config.toml
num_hidden_layers = 12
hidden_size = 256
num_attention_heads = 4
num_key_value_heads = 4
head_dim = 64
intermediate_size = 704
vocab_size = 8192
hidden_act = "swiglu"
norm = "rmsnorm"
norm_place = "pre"
norm_eps = 1e-06
positions = "rope"
rope_theta = 10000.0
rope_fraction = 1.0
qk_norm = false
attn_scale = 0.125
bias = "none"
tie_word_embeddings = false
parallel_block = false
init = "uniform"
init_std_qkv = 0.0427
init_std_o = 0.053
init_std_up = 0.0611
init_std_down = 0.0611
optimizer = "muon_hyperball"
learning_rate = 0.00875
beta1 = 0.95
weight_decay = 0.0
lr_head = 0.00822
max_grad_norm = 1.0
warmup_steps = 200
schedule = "wsd"
decay_fraction = 1.0
decay_shape = "linear"
final_lr_fraction = 0.1
batch_tokens = 65536
max_seq_len = 512
doc_mask = false
train_tokens = 342800000
max_steps = 5231
dataset = "wikipedia_en"
MLP neurons of a small language model. Each row is named by its layer, matrix (gate and up: input weights) and neuron, and shows model dimensions 112-239. Each number is 50 + 10 x the weight over its row's rms, rounded and kept within 0 to 99. A neuron's up and down rows have the sign that makes its largest values positive.
After each neuron's rows, "fires on" lists the tokens most often at its 100 highest values on Wikipedia text that the model never trained on; "fires after" lists the tokens most often just before its 100 highest values on Wikipedia text that the model never trained on. A number after a token or word is its count.

L6.gate362:60 61 41 56 48 31 55 56 45 45 44 40 49 69 49 62 39 54 46 53 32 44 25 52 46 63 58 50 52 30 32 49 43 63 51 47 48 37 52 56 54 56 38 34 62 58 57 46 34 49 54 44 27 54 44 43 52 57 48 38 37 48 54 44 61 60 45 58 44 52 37 51 69 46 57 53 62 53 40 34 53 40 24 62 43 36 47 53 57 44 52 35 49 55 50 46 66 41 40 45 58 39 48 51 71 64 60 46 57 43 55 34 53 49 41 54 58 63 47 35 45 38 55 52 51 52 56 41
L6.up362:34 58 51 53 34 48 51 43 43 52 35 53 64 37 65 61 39 48 38 55 57 62 51 47 60 38 30 62 65 42 57 46 50 47 31 66 56 58 62 44 41 44 48 39 50 57 61 30 54 57 67 46 28 46 53 43 53 49 84 44 48 70 53 57 36 52 42 29 55 54 28 55 39 50 35 52 61 28 42 50 57 64 24 55 51 43 65 69 49 43 59 53 66 48 47 62 49 38 59 42 48 44 46 57 49 64 53 40 54 54 43 49 54 49 49 31 50 51 47 46 53 40 49 47 64 50 36 52
fires on: "=" 70, "\n\n" 24
fires after: "=" 71, ")" 5

L8.gate672:48 44 66 65 50 53 50 54 53 65 43 45 48 43 64 37 48 48 38 62 52 55 55 56 48 44 42 60 38 51 50 50 53 30 50 47 38 44 60 41 49 46 35 55 56 32 45 60 55 49 50 54 51 62 37 33 53 70 47 55 47 45 58 57 48 47 53 59 66 42 55 67 60 54 50 51 50 43 35 58 50 44 55 46 37 21 43 44 57 30 43 50 57 40 61 42 58 58 45 59 38 53 65 52 28 60 73 57 26 62 22 54 39 52 56 43 32 54 52 49 58 59 51 52 58 63 41 29
L8.up672:36 40 38 61 38 64 55 48 41 46 66 42 48 52 38 44 47 46 41 23 39 46 50 25 49 43 45 54 50 37 59 61 33 60 57 67 42 56 44 27 50 42 62 34 49 43 51 33 53 74 62 53 60 47 35 57 28 66 49 60 48 50 62 48 53 51 35 52 43 46 49 49 57 61 44 50 49 52 43 41 54 50 42 48 19 44 58 54 34 50 55 47 42 52 57 39 40 54 62 40 44 49 46 42 55 54 51 51 62 52 21 42 50 54 41 50 35 46 43 50 51 49 50 34 50 29 61 34
fires on: " |" 82, " ft" 4
fires after: ")" 23, " 0" 14, " 3" 7, " |" 6, " 1" 6, " 5" 5

L3.gate397:51 48 38 43 42 58 34 52 44 51 38 59 49 41 54 52 27 47 47 36 40 63 45 69 36 41 42 52 30 56 45 51 41 58 24 44 47 46 47 66 36 43 50 51 43 48 51 57 51 44 60 62 46 47 56 46 75 44 39 45 55 42 46 57 50 62 35 39 57 56 68 48 38 45 53 53 59 48 55 49 43 29 59 56 60 34 30 45 62 60 58 59 60 23 42 48 47 39 61 47 58 56 43 54 37 37 55 47 29 60 54 47 68 61 46 57 69 50 37 68 58 65 45 60 41 53 53 30
L3.up397:39 52 53 52 52 65 39 54 54 39 45 58 52 29 26 40 36 25 53 60 50 22 61 45 55 34 29 51 52 60 51 62 68 53 42 37 53 49 56 42 67 59 57 31 63 46 43 49 52 42 65 61 52 65 35 54 49 35 47 64 45 41 34 57 66 66 55 53 41 58 51 61 59 36 44 56 49 45 46 55 60 56 38 54 39 60 54 67 63 38 55 60 47 50 56 50 47 54 75 44 45 60 41 65 47 52 38 38 41 50 54 40 63 41 47 48 50 42 53 71 54 44 44 72 54 52 48 52
fires on: "\n\n" 30, "|" 27, "-" 18, " |" 18
fires after: "\n" 28, "  " 17, ")" 9

L6.gate546:42 50 59 60 32 42 53 43 56 59 43 50 51 56 68 47 59 29 61 40 58 60 74 39 50 58 59 56 54 68 29 51 57 47 53 60 40 39 55 47 65 59 49 50 45 69 54 60 69 43 56 55 43 70 56 61 29 61 46 43 48 48 50 58 60 55 53 50 43 72 79 40 42 51 38 43 43 65 59 75 57 60 39 52 52 44 49 46 63 52 46 61 57 38 58 53 59 52 55 54 50 40 50 31 49 35 41 54 46 53 45 50 47 66 32 61 45 55 42 50 52 38 36 51 48 43 32 55
L6.up546:57 61 55 31 58 61 52 53 34 67 43 60 56 41 75 55 44 57 42 43 43 56 73 48 59 23 63 36 64 28 45 63 43 40 49 60 50 45 52 43 56 53 56 42 45 42 54 44 38 57 57 56 53 35 31 61 43 45 44 26 53 50 48 68 52 46 61 44 56 59 58 45 53 60 53 73 47 47 72 40 62 50 52 47 39 64 58 59 65 47 57 40 48 52 70 61 37 41 56 50 39 51 34 50 52 41 44 41 55 29 41 47 54 50 53 42 55 61 30 65 38 43 43 61 53 30 56 53
fires on: "\n\n" 42, " time" 14, " mountain" 4
fires after: "." 28, "=" 18, " the" 6, "The" 4

L2.gate150:38 57 54 55 51 48 36 49 47 42 44 42 40 37 42 62 60 49 39 54 71 61 38 53 53 52 32 53 27 40 48 49 48 52 70 51 39 46 42 51 49 41 45 64 45 50 53 49 56 59 41 54 51 56 62 55 69 53 44 51 48 49 64 66 34 59 79 39 51 36 45 60 56 57 46 38 55 35 46 54 48 35 54 58 47 55 41 45 70 37 50 43 61 57 47 50 35 54 65 54 38 66 38 44 54 47 42 41 60 39 46 52 65 70 67 38 48 47 46 50 64 55 42 46 53 53 37 68
L2.up150:68 45 50 48 57 62 48 58 48 69 62 50 58 40 42 55 51 49 49 42 50 58 61 68 50 58 65 56 37 59 54 40 39 43 46 66 34 56 49 52 45 46 33 39 52 31 42 69 51 65 40 68 56 40 62 39 46 62 50 58 41 57 19 42 50 44 50 46 57 43 31 39 61 58 50 35 53 49 32 45 55 43 59 59 52 64 41 57 46 52 68 61 46 61 60 46 44 47 57 34 53 32 53 43 44 55 55 54 43 71 44 42 51 51 35 37 52 51 60 42 55 47 63 43 59 43 46 69
fires on: "|" 31, " |" 26, " of" 7, " only" 4, "p" 4, ":" 4
fires after: "\n" 21, "-" 10, ")" 10, " out" 6, " 6" 5

L6.gate48:66 55 43 34 27 55 43 50 35 50 52 68 43 43 55 55 51 49 41 58 43 51 42 49 43 63 45 62 58 41 53 40 50 72 67 53 54 46 58 55 48 38 47 47 44 50 49 22 86 56 32 40 51 56 24 50 67 44 53 59 56 48 30 53 53 49 52 33 47 58 36 35 50 42 38 39 69 65 34 66 35 67 56 61 38 47 57 55 46 54 56 43 28 62 52 43 54 39 44 65 68 56 58 46 61 55 56 57 50 44 52 57 48 68 45 23 48 52 48 45 29 47 34 49 46 54 44 53
L6.up48:59 65 40 33 50 41 54 57 45 52 50 35 67 45 60 50 42 55 45 47 65 63 51 23 50 51 50 64 56 42 43 46 48 54 66 53 49 54 52 46 35 32 47 57 65 49 48 52 49 53 47 42 56 32 39 41 58 48 58 61 40 46 49 57 55 42 68 56 66 53 42 54 56 40 48 43 62 63 30 49 26 40 51 60 47 47 62 52 35 53 57 48 42 52 52 44 45 57 44 56 47 45 68 46 52 50 59 43 57 51 47 60 66 38 47 33 53 44 52 48 53 58 49 48 40 58 74 36
fires on: "=" 85, "-" 10
fires after: "=" 85, "\n\n" 6, "\n" 5

L2.gate65:50 48 52 49 54 62 68 47 64 35 59 53 39 41 50 60 53 49 50 36 52 44 45 47 52 55 56 52 35 56 61 49 42 53 40 59 42 54 28 53 37 62 35 77 38 63 55 56 37 43 49 47 29 28 49 47 68 36 53 42 25 54 43 54 28 63 41 63 50 72 44 51 58 50 38 29 31 46 39 45 37 38 37 48 42 52 42 44 62 53 42 46 57 37 47 49 63 40 34 42 46 25 50 37 51 57 42 32 52 40 53 59 45 49 46 46 49 67 50 57 48 38 51 54 36 50 46 32
L2.up65:45 52 71 39 49 53 59 48 53 46 49 63 41 51 41 50 33 51 35 54 54 67 58 48 59 61 62 47 40 57 49 38 53 45 62 52 53 51 58 49 39 39 42 68 55 52 50 41 39 60 35 28 39 36 63 52 56 64 65 54 43 67 40 57 32 71 40 49 38 50 55 41 39 54 46 50 35 51 38 31 47 40 60 38 56 55 42 47 46 32 49 43 48 39 48 41 64 57 56 38 60 49 54 37 51 60 42 39 73 56 56 48 49 56 61 60 36 62 60 58 24 50 48 47 33 46 53 40
fires on: "-" 51, " /" 9, "0" 8, "\n\n" 6, ":" 5, "{" 4
fires after: "\n" 37, " (" 8, ")" 6, " 0" 6

L3.gate58:52 48 44 62 53 37 41 38 54 50 41 50 36 47 80 51 47 45 68 58 55 48 74 51 67 50 69 53 47 42 45 63 45 59 60 28 53 22 45 61 47 73 47 48 51 60 40 51 70 41 36 49 52 55 50 47 41 57 53 49 32 62 38 49 38 63 54 57 39 56 59 40 57 59 75 46 51 44 32 24 51 44 54 57 60 52 41 51 40 52 35 60 51 39 55 58 60 38 60 47 36 58 63 40 37 37 41 42 36 47 47 39 40 40 52 40 52 35 38 38 59 36 57 63 50 44 59 47
L3.up58:55 38 45 26 53 31 40 48 47 36 54 43 53 55 55 46 57 50 47 57 28 55 68 36 49 68 62 50 54 24 57 41 42 63 49 46 52 49 33 66 59 36 51 49 53 47 52 60 50 59 36 72 75 66 49 47 57 45 35 45 44 56 43 39 46 66 42 40 49 65 39 48 47 34 65 24 41 41 47 41 59 39 66 42 49 50 59 40 47 45 30 57 60 56 46 47 63 43 34 47 42 64 47 37 42 46 57 47 36 40 44 37 27 66 51 59 41 59 40 47 47 52 60 54 57 57 37 42
fires on: ":" 50, "-" 32, "." 4
fires after: "\n" 32, " Total" 8, " Website" 6, " zone" 6, " Density" 4, ")" 4

L3.gate145:61 53 60 55 54 33 55 50 47 58 63 53 45 51 57 62 51 21 58 50 38 40 43 42 49 58 58 35 25 48 74 48 49 52 45 47 46 49 42 58 73 48 47 53 47 59 35 51 68 37 27 66 50 47 38 38 57 55 50 65 35 54 57 55 59 63 57 45 47 36 42 54 38 51 41 45 53 50 33 62 52 31 73 56 57 66 46 53 51 53 53 43 36 49 42 30 42 70 52 67 55 54 45 58 46 55 57 52 59 48 48 35 57 65 60 64 49 48 50 65 50 49 38 38 41 67 56 63
L3.up145:51 69 51 41 50 36 62 45 50 55 49 50 41 56 41 57 67 30 68 52 71 41 45 47 49 40 62 55 45 47 70 71 66 36 53 33 48 45 65 58 30 58 33 50 43 48 58 43 62 48 41 41 61 48 48 55 50 47 61 58 38 39 59 36 46 42 56 66 33 47 60 38 54 64 56 48 39 52 55 52 50 67 47 53 60 50 43 54 39 48 42 49 49 57 58 41 53 58 63 50 43 51 55 32 76 43 44 47 60 55 36 40 41 60 58 41 57 32 41 40 35 47 48 56 55 52 61 33
fires on: "-" 43, " to" 17, " well" 14, "ward" 4, "sa" 4
fires after: "-" 38, " as" 15, " addition" 7, " up" 6

L3.gate40:43 48 47 57 28 47 63 42 36 48 33 58 52 38 51 42 55 52 37 40 47 62 58 51 51 54 71 52 54 47 43 50 54 59 39 55 51 29 56 35 57 59 49 40 42 57 58 49 39 73 46 62 62 44 57 62 58 50 38 54 42 52 66 38 38 65 57 33 55 41 36 44 55 48 39 51 63 48 42 64 64 42 49 56 37 49 45 45 57 38 45 61 46 45 51 54 47 63 69 31 22 65 55 39 40 40 56 39 69 54 39 52 45 49 47 63 48 48 35 59 58 56 61 35 41 60 43 46
L3.up40:45 64 44 43 55 50 49 51 44 61 54 58 59 43 54 60 55 45 54 47 49 46 53 53 38 47 62 56 53 52 51 52 40 61 40 67 57 49 42 54 54 51 52 39 62 63 51 49 43 45 52 68 58 40 54 51 47 57 30 36 51 44 58 49 45 50 56 35 68 54 40 30 58 31 37 47 49 68 41 34 50 53 48 59 41 40 51 56 60 44 44 47 37 61 41 55 49 40 54 59 46 43 74 60 60 64 53 48 51 53 50 52 71 30 54 45 66 45 46 68 57 42 22 61 61 62 40 45
fires on: " |" 56, "\n\n" 26, " /" 4
fires after: ")" 48, " Loss" 13

L8.gate492:65 42 60 62 53 61 50 56 32 55 49 58 41 57 77 46 48 40 55 44 56 37 61 37 66 25 51 46 66 40 42 41 63 33 42 62 44 40 53 45 54 52 32 29 46 48 52 64 52 50 58 46 50 56 44 32 50 53 49 55 44 55 58 65 47 43 66 43 52 53 39 64 47 46 37 46 37 43 41 57 52 49 41 38 41 52 44 40 41 73 49 41 59 75 51 48 44 43 49 80 58 51 48 52 41 72 68 60 44 51 25 53 54 54 55 48 56 62 58 38 35 51 58 39 48 42 54 49
L8.up492:44 57 51 64 42 65 61 35 41 30 50 68 55 43 36 56 44 52 35 60 49 42 43 47 56 52 65 54 29 39 46 56 62 56 43 59 40 62 35 55 32 51 55 46 45 57 48 59 57 57 53 35 30 44 46 56 63 51 48 56 36 56 63 57 69 49 60 45 49 60 62 57 52 47 59 54 56 35 39 53 64 36 35 60 36 57 35 44 44 52 51 31 53 59 53 48 57 60 59 65 62 57 30 61 58 47 47 43 44 49 48 56 57 43 53 46 60 60 44 36 43 58 54 33 52 24 41 44
fires on: " of" 31, " a" 15, " is" 14, " an" 7, "," 6
fires after: " one" 23, " is" 18, ")" 17, " a" 8

L3.gate183:54 46 59 42 51 50 57 45 24 66 48 51 57 57 50 55 35 42 51 51 44 38 23 58 62 46 50 62 60 61 45 44 55 48 47 55 35 48 54 49 52 63 41 36 68 39 47 44 45 55 37 50 40 46 52 41 54 53 42 51 32 52 46 53 62 48 36 58 50 59 52 48 53 45 43 51 43 41 46 34 32 53 58 27 44 42 38 46 50 60 48 42 54 51 62 47 64 52 37 47 52 48 66 51 58 58 45 66 54 35 75 47 44 62 59 47 53 50 63 53 67 56 23 47 40 60 59 56
L3.up183:59 27 53 54 49 58 53 56 43 67 48 48 49 62 37 33 56 50 54 43 46 51 48 40 54 48 39 57 41 45 43 40 57 53 45 47 48 39 57 48 45 69 55 53 53 49 32 49 43 38 47 51 31 51 56 26 67 47 53 45 28 51 37 69 46 41 43 48 43 46 59 40 43 41 62 47 35 63 64 56 60 58 20 58 57 47 43 46 56 39 28 42 53 57 41 72 55 41 34 66 60 45 51 52 53 54 41 64 48 48 68 53 35 43 38 65 49 57 33 53 37 53 41 56 32 61 50 43
fires on: "-" 44, "|" 25, "\n" 11, "17" 5
fires after: "\n" 35, "\n\n" 28, "|" 17

L2.gate109:60 66 44 55 57 56 74 36 49 26 44 32 52 49 55 58 38 52 54 54 41 55 78 37 56 58 52 55 53 44 54 33 54 46 52 59 48 55 70 53 66 40 63 43 57 56 56 58 56 46 57 53 34 42 37 43 38 56 42 55 43 44 53 67 40 52 41 41 63 59 55 68 69 39 53 59 46 46 60 42 74 46 49 44 50 65 42 29 67 60 44 38 56 61 50 45 52 52 47 36 55 46 52 41 42 33 57 61 48 51 60 44 50 52 46 42 49 53 51 53 50 73 50 41 48 43 34 50
L2.up109:60 61 44 51 60 44 56 52 66 41 50 44 43 55 51 65 52 47 68 37 55 61 46 63 45 54 58 53 56 40 52 60 50 36 39 62 25 58 45 38 64 53 56 37 33 53 61 49 49 55 59 51 28 57 51 52 32 49 39 63 56 58 49 70 39 41 66 56 46 53 68 58 63 47 58 56 53 47 67 37 56 50 52 65 47 55 44 48 56 60 46 51 49 58 53 48 46 44 72 50 46 52 72 54 58 39 38 52 46 52 55 59 54 51 48 43 52 69 46 63 60 52 39 48 44 47 53 55
fires on: "\n\n" 98
fires after: "=" 100

L2.gate522:74 41 40 69 56 55 48 58 39 57 49 45 74 54 49 35 63 42 54 48 57 66 40 45 52 47 46 45 53 58 54 76 47 39 46 52 56 43 40 50 70 55 61 42 76 48 56 58 68 64 43 40 61 32 50 47 47 41 55 61 41 39 28 33 68 64 40 48 51 62 36 55 65 46 53 35 56 57 50 43 41 55 64 55 50 56 61 62 43 54 64 48 68 51 63 46 57 52 46 51 45 33 49 48 52 66 55 48 52 49 55 54 43 44 42 45 30 41 51 48 62 68 25 56 48 55 56 51
L2.up522:58 46 47 46 75 46 33 54 31 53 42 63 61 75 51 46 49 50 55 51 49 60 40 56 55 46 45 47 27 58 56 75 56 31 41 51 58 52 50 61 47 60 78 40 61 45 59 43 50 69 37 54 47 42 60 59 41 41 38 44 36 64 41 53 68 56 48 63 47 48 43 65 62 42 52 46 64 65 57 41 40 54 44 51 48 62 45 63 54 38 60 42 62 54 49 57 45 39 58 47 47 40 39 52 35 52 27 29 42 56 52 41 31 42 44 51 49 64 47 36 54 67 18 55 58 53 56 51
fires on: "\n" 43, "-" 10
fires after: " |" 34, "|" 10, " High" 5, " runner" 4

L3.gate677:48 54 51 69 42 44 46 56 51 54 48 59 45 39 46 57 39 53 36 57 59 36 35 59 56 54 39 68 34 63 68 43 60 33 66 51 55 33 55 58 51 64 59 58 55 51 56 35 44 37 36 51 68 50 46 33 45 50 45 33 58 53 58 51 44 61 47 43 38 55 43 52 41 49 59 57 58 46 43 64 53 55 27 63 52 49 62 39 42 45 52 59 56 33 24 50 50 38 58 64 60 62 49 31 50 60 44 49 53 75 58 45 54 71 56 45 71 51 54 43 58 58 60 64 56 42 50 57
L3.up677:57 49 45 44 58 56 45 54 51 48 33 35 61 41 58 56 49 37 57 65 56 38 40 78 60 69 65 37 38 40 45 68 71 40 47 54 44 39 64 40 56 49 44 36 48 60 27 66 32 50 54 52 53 29 57 33 55 43 56 64 57 45 44 54 48 52 44 68 40 45 36 65 59 74 50 31 45 47 48 46 48 34 67 60 47 60 43 38 55 44 47 55 57 40 57 43 45 71 60 71 46 40 32 64 53 46 60 51 46 71 45 56 48 51 47 40 37 36 65 59 67 56 48 49 64 59 54 58
fires on: "-" 49, "|" 11, " through" 7, " as" 6, ":" 5, " both" 4
fires after: "\n" 60, " in" 7, " such" 6, "s" 4

L2.gate1:38 53 51 51 32 51 47 56 63 67 53 50 54 57 39 41 50 49 52 57 46 48 71 65 46 47 38 45 43 57 41 60 59 44 54 54 49 42 48 52 45 60 52 54 44 61 51 61 37 50 38 59 57 55 35 40 63 46 59 48 59 52 55 28 50 48 39 43 41 48 22 53 44 56 41 44 38 56 50 38 60 25 48 42 52 50 59 42 50 30 47 42 62 38 67 41 62 53 50 57 51 63 46 58 44 60 44 48 45 52 75 51 60 53 45 43 50 46 44 58 49 45 51 36 37 70 59 54
L2.up1:38 54 62 51 71 66 49 51 55 58 37 60 46 46 35 76 56 28 36 50 56 42 53 65 75 32 40 43 36 48 42 43 61 61 58 49 44 32 41 59 46 35 56 51 43 60 40 55 45 57 47 53 53 46 45 57 52 36 48 50 53 55 60 55 32 70 59 40 35 52 49 42 55 60 49 47 65 38 50 49 57 47 52 62 48 47 51 47 50 61 52 36 44 51 50 37 55 62 45 49 52 63 57 46 36 45 47 49 55 51 57 51 33 53 57 43 47 54 59 40 41 60 38 46 59 67 58 43
fires on: " |" 41, "-" 34, "|" 13, "\n\n" 6
fires after: "\n" 44, ")" 26

L3.gate574:47 40 52 38 45 62 46 60 59 41 52 49 49 75 50 51 44 47 58 62 45 41 55 60 45 51 44 47 48 42 58 49 61 56 52 65 62 40 55 32 56 61 44 53 66 39 52 53 56 44 42 56 58 35 68 30 41 59 50 38 47 43 55 64 40 52 56 42 41 39 42 61 68 51 53 59 48 48 24 33 48 45 50 42 60 45 52 48 63 27 41 49 44 56 40 37 51 58 76 47 44 55 33 33 61 59 49 51 55 53 48 53 31 41 45 46 60 49 55 56 71 53 50 52 36 58 40 39
L3.up574:39 45 49 47 50 51 44 56 64 31 46 61 57 49 47 51 62 55 45 41 37 48 44 49 56 65 50 56 33 56 57 56 48 42 55 59 43 55 49 39 36 47 46 38 62 52 43 57 67 45 48 63 73 34 44 42 40 48 41 34 38 49 50 59 40 37 51 39 51 51 39 38 51 55 37 69 44 59 58 45 37 49 51 43 48 27 58 47 31 47 49 59 47 57 56 60 53 57 65 44 39 58 61 24 51 38 84 50 60 39 40 36 45 66 74 44 50 61 42 56 33 56 61 42 50 55 57 57
fires on: " |" 30, "\n\n" 23, "-" 15, ":" 11, " (" 7, " /" 4
fires after: ")" 30, "\n" 15, " zone" 6, " Goals" 4, " 3" 4, " 2" 4

L2.gate542:55 66 47 65 56 27 48 46 40 59 46 41 36 57 63 38 63 58 52 52 42 55 43 50 42 56 58 55 49 42 53 57 44 48 48 59 60 29 62 47 51 53 49 57 47 36 29 61 44 64 46 50 54 53 48 27 49 56 57 44 57 61 46 50 63 49 53 41 46 61 34 31 63 43 26 41 43 68 50 45 46 68 64 45 46 57 50 59 52 65 49 29 33 28 56 45 33 47 47 39 53 50 55 61 51 40 35 47 32 51 43 41 42 50 50 60 38 37 46 69 50 57 61 39 45 58 52 52
L2.up542:40 62 51 49 54 56 66 36 62 52 61 56 47 26 32 50 42 29 55 50 49 50 72 38 61 42 44 46 51 48 33 54 63 46 43 47 78 46 43 48 45 49 41 55 41 41 46 65 56 62 41 58 33 36 51 49 55 38 43 45 48 49 44 49 38 56 35 46 49 48 31 54 44 50 60 38 47 45 42 65 31 57 59 37 50 83 44 53 40 46 74 51 53 65 45 56 45 49 61 56 43 59 59 47 56 58 43 61 51 51 49 28 58 47 49 60 77 36 54 43 56 52 46 60 47 49 40 46
fires on: "-" 69, " −" 10, "the" 7
fires after: "-" 30, "y" 12, " |" 7, "ip" 5, "to" 4

L8.gate15:58 56 26 54 51 53 64 66 45 47 68 47 67 47 50 57 30 46 47 55 57 53 62 54 49 49 50 42 37 63 48 63 34 49 57 69 56 46 62 35 58 46 44 45 52 49 46 51 50 38 45 55 51 52 43 42 55 49 47 59 50 55 57 38 62 50 53 61 38 67 61 72 50 51 54 40 53 68 57 37 41 62 61 46 46 51 69 54 40 59 41 23 58 50 57 37 62 53 48 57 58 56 60 44 47 52 50 55 67 53 55 53 56 58 51 53 60 49 41 61 61 44 38 54 44 56 41 24
L8.up15:42 61 41 44 46 30 64 54 56 54 64 40 55 56 49 44 55 34 47 59 71 46 50 35 71 29 35 60 62 53 60 58 49 42 48 70 74 55 30 66 55 34 49 54 38 34 48 47 47 39 56 44 50 58 42 47 37 54 56 31 53 38 47 59 60 51 56 35 57 41 68 55 59 62 67 50 39 46 48 54 49 34 66 43 46 49 60 43 50 42 60 42 33 54 45 37 42 64 40 50 51 44 51 46 54 69 44 44 73 50 47 58 77 55 46 42 47 35 59 54 33 39 59 55 48 53 30 40
fires on: " —" 67, "-" 6
fires after: " |" 65

L6.gate594:52 44 35 43 36 43 54 61 63 57 51 59 46 49 57 66 60 37 54 41 60 58 44 46 63 46 60 51 51 80 42 25 42 63 70 39 40 40 51 61 70 58 56 44 52 67 41 49 49 53 60 55 55 55 36 35 52 43 42 53 52 62 55 54 59 36 37 50 48 59 59 37 52 52 44 40 49 68 43 41 61 42 67 40 67 49 36 35 42 55 43 45 39 63 66 62 47 53 33 45 51 62 51 51 63 39 51 51 58 54 33 54 67 42 66 64 52 62 48 70 56 45 61 44 76 43 38 49
L6.up594:37 43 60 67 58 53 66 61 61 61 49 53 43 61 44 68 47 41 62 57 26 51 45 44 53 38 77 49 56 36 60 40 51 41 48 34 48 21 42 49 39 62 50 63 58 51 54 37 40 49 39 42 32 57 43 48 59 47 41 37 44 58 56 51 59 56 41 62 54 43 54 53 63 57 62 43 64 59 50 49 54 50 40 39 74 53 63 32 45 52 47 50 41 70 54 68 54 64 46 44 53 34 41 65 64 63 36 47 49 50 40 41 63 44 44 56 65 59 47 59 43 63 27 46 51 41 45 44
fires on: "-" 75
fires after: "\n" 76

L6.gate504:43 53 38 59 54 52 51 59 49 31 33 58 35 39 68 44 55 57 55 51 41 38 45 46 47 53 73 42 36 66 49 43 53 36 66 56 52 39 54 51 68 47 53 69 29 36 41 50 51 61 67 60 52 54 55 31 43 46 55 57 60 55 20 43 42 50 42 54 41 65 50 44 47 63 54 26 49 43 66 31 54 45 55 56 41 61 59 62 49 43 57 51 57 46 63 48 54 56 47 40 59 54 43 60 58 44 38 51 46 55 38 55 70 62 58 56 64 39 57 53 38 47 58 54 74 53 44 48
L6.up504:35 70 54 43 48 57 63 62 49 47 57 42 60 35 46 40 59 40 51 61 54 35 38 38 38 45 50 51 54 54 42 44 50 53 53 62 46 49 44 67 47 46 36 44 48 40 54 49 53 44 42 43 55 39 43 58 49 65 42 54 57 44 48 72 57 55 53 58 49 41 49 37 56 32 48 44 56 55 45 58 54 33 49 56 53 56 50 41 56 58 45 37 37 58 51 62 66 69 38 52 51 52 70 46 56 59 43 45 50 39 39 32 53 64 50 45 46 33 60 62 63 62 30 68 63 40 52 54
fires on: "-" 44, " order" 10, "–" 4
fires after: "-" 44, " in" 12, "In" 4

L2.gate565:63 50 61 46 49 56 57 44 29 45 54 48 41 64 53 74 44 54 59 51 56 66 50 57 49 51 60 63 37 62 63 59 52 70 66 53 56 49 34 48 43 63 36 68 55 60 70 52 70 55 45 58 36 49 36 49 48 53 67 48 42 42 60 49 59 46 39 46 55 50 47 52 47 35 41 49 38 47 46 58 55 47 36 53 51 40 62 59 33 41 46 35 69 63 69 56 56 61 50 55 47 34 48 48 44 43 53 48 63 46 30 39 44 63 44 36 60 46 46 44 49 41 33 33 54 58 41 35
L2.up565:61 51 47 60 36 43 76 46 49 61 55 48 58 63 43 53 41 49 57 55 46 63 41 34 53 58 55 44 48 52 47 45 68 57 61 55 44 52 42 47 40 70 62 44 44 59 52 58 45 62 50 62 50 44 51 57 58 41 45 73 60 39 58 50 31 39 58 57 43 45 32 52 59 51 53 50 52 37 50 34 77 50 51 44 45 52 42 51 62 67 49 47 53 42 48 57 33 48 57 49 43 38 48 54 52 39 44 60 53 50 58 58 58 65 30 57 52 58 46 63 50 41 42 38 31 59 59 32
fires on: "\n\n" 25, "\n" 24, " result" 7, " town" 7, "uit" 4, " day" 4
fires after: "=" 50, " first" 9, " the" 6, " a" 4, " circ" 4

L3.gate637:53 55 63 50 41 43 56 69 29 35 41 51 51 53 43 42 45 38 54 39 35 51 33 41 46 53 61 57 39 65 36 51 65 64 71 52 39 49 33 62 44 44 43 58 56 51 65 46 40 48 38 43 43 33 55 38 55 42 43 44 31 47 29 48 44 62 50 50 67 65 34 35 41 52 42 46 56 66 59 57 61 45 40 57 47 62 27 33 33 43 32 53 50 38 49 46 60 44 42 30 48 44 55 48 60 58 46 56 65 38 47 59 57 52 57 48 41 53 26 55 48 25 31 63 52 55 55 37
L3.up637:58 50 48 51 34 58 45 48 64 50 50 43 40 61 47 42 53 43 40 49 55 51 34 44 36 33 54 45 36 42 48 63 50 43 54 65 60 53 53 66 50 38 39 46 41 52 30 65 41 61 50 54 57 61 42 41 65 58 37 55 59 53 49 46 40 47 47 58 41 65 25 61 40 53 45 62 49 50 74 64 27 60 61 64 53 40 48 24 56 49 61 50 42 44 61 64 38 57 33 57 49 42 58 40 58 57 59 43 49 57 44 25 39 36 44 54 61 36 36 60 40 56 51 57 56 60 46 36
fires on: "=" 38, " made" 6, "c" 6, " making" 6, "vi" 5, "ur" 4
fires after: "=" 38, " Ale" 6, "ja" 5, "ana" 4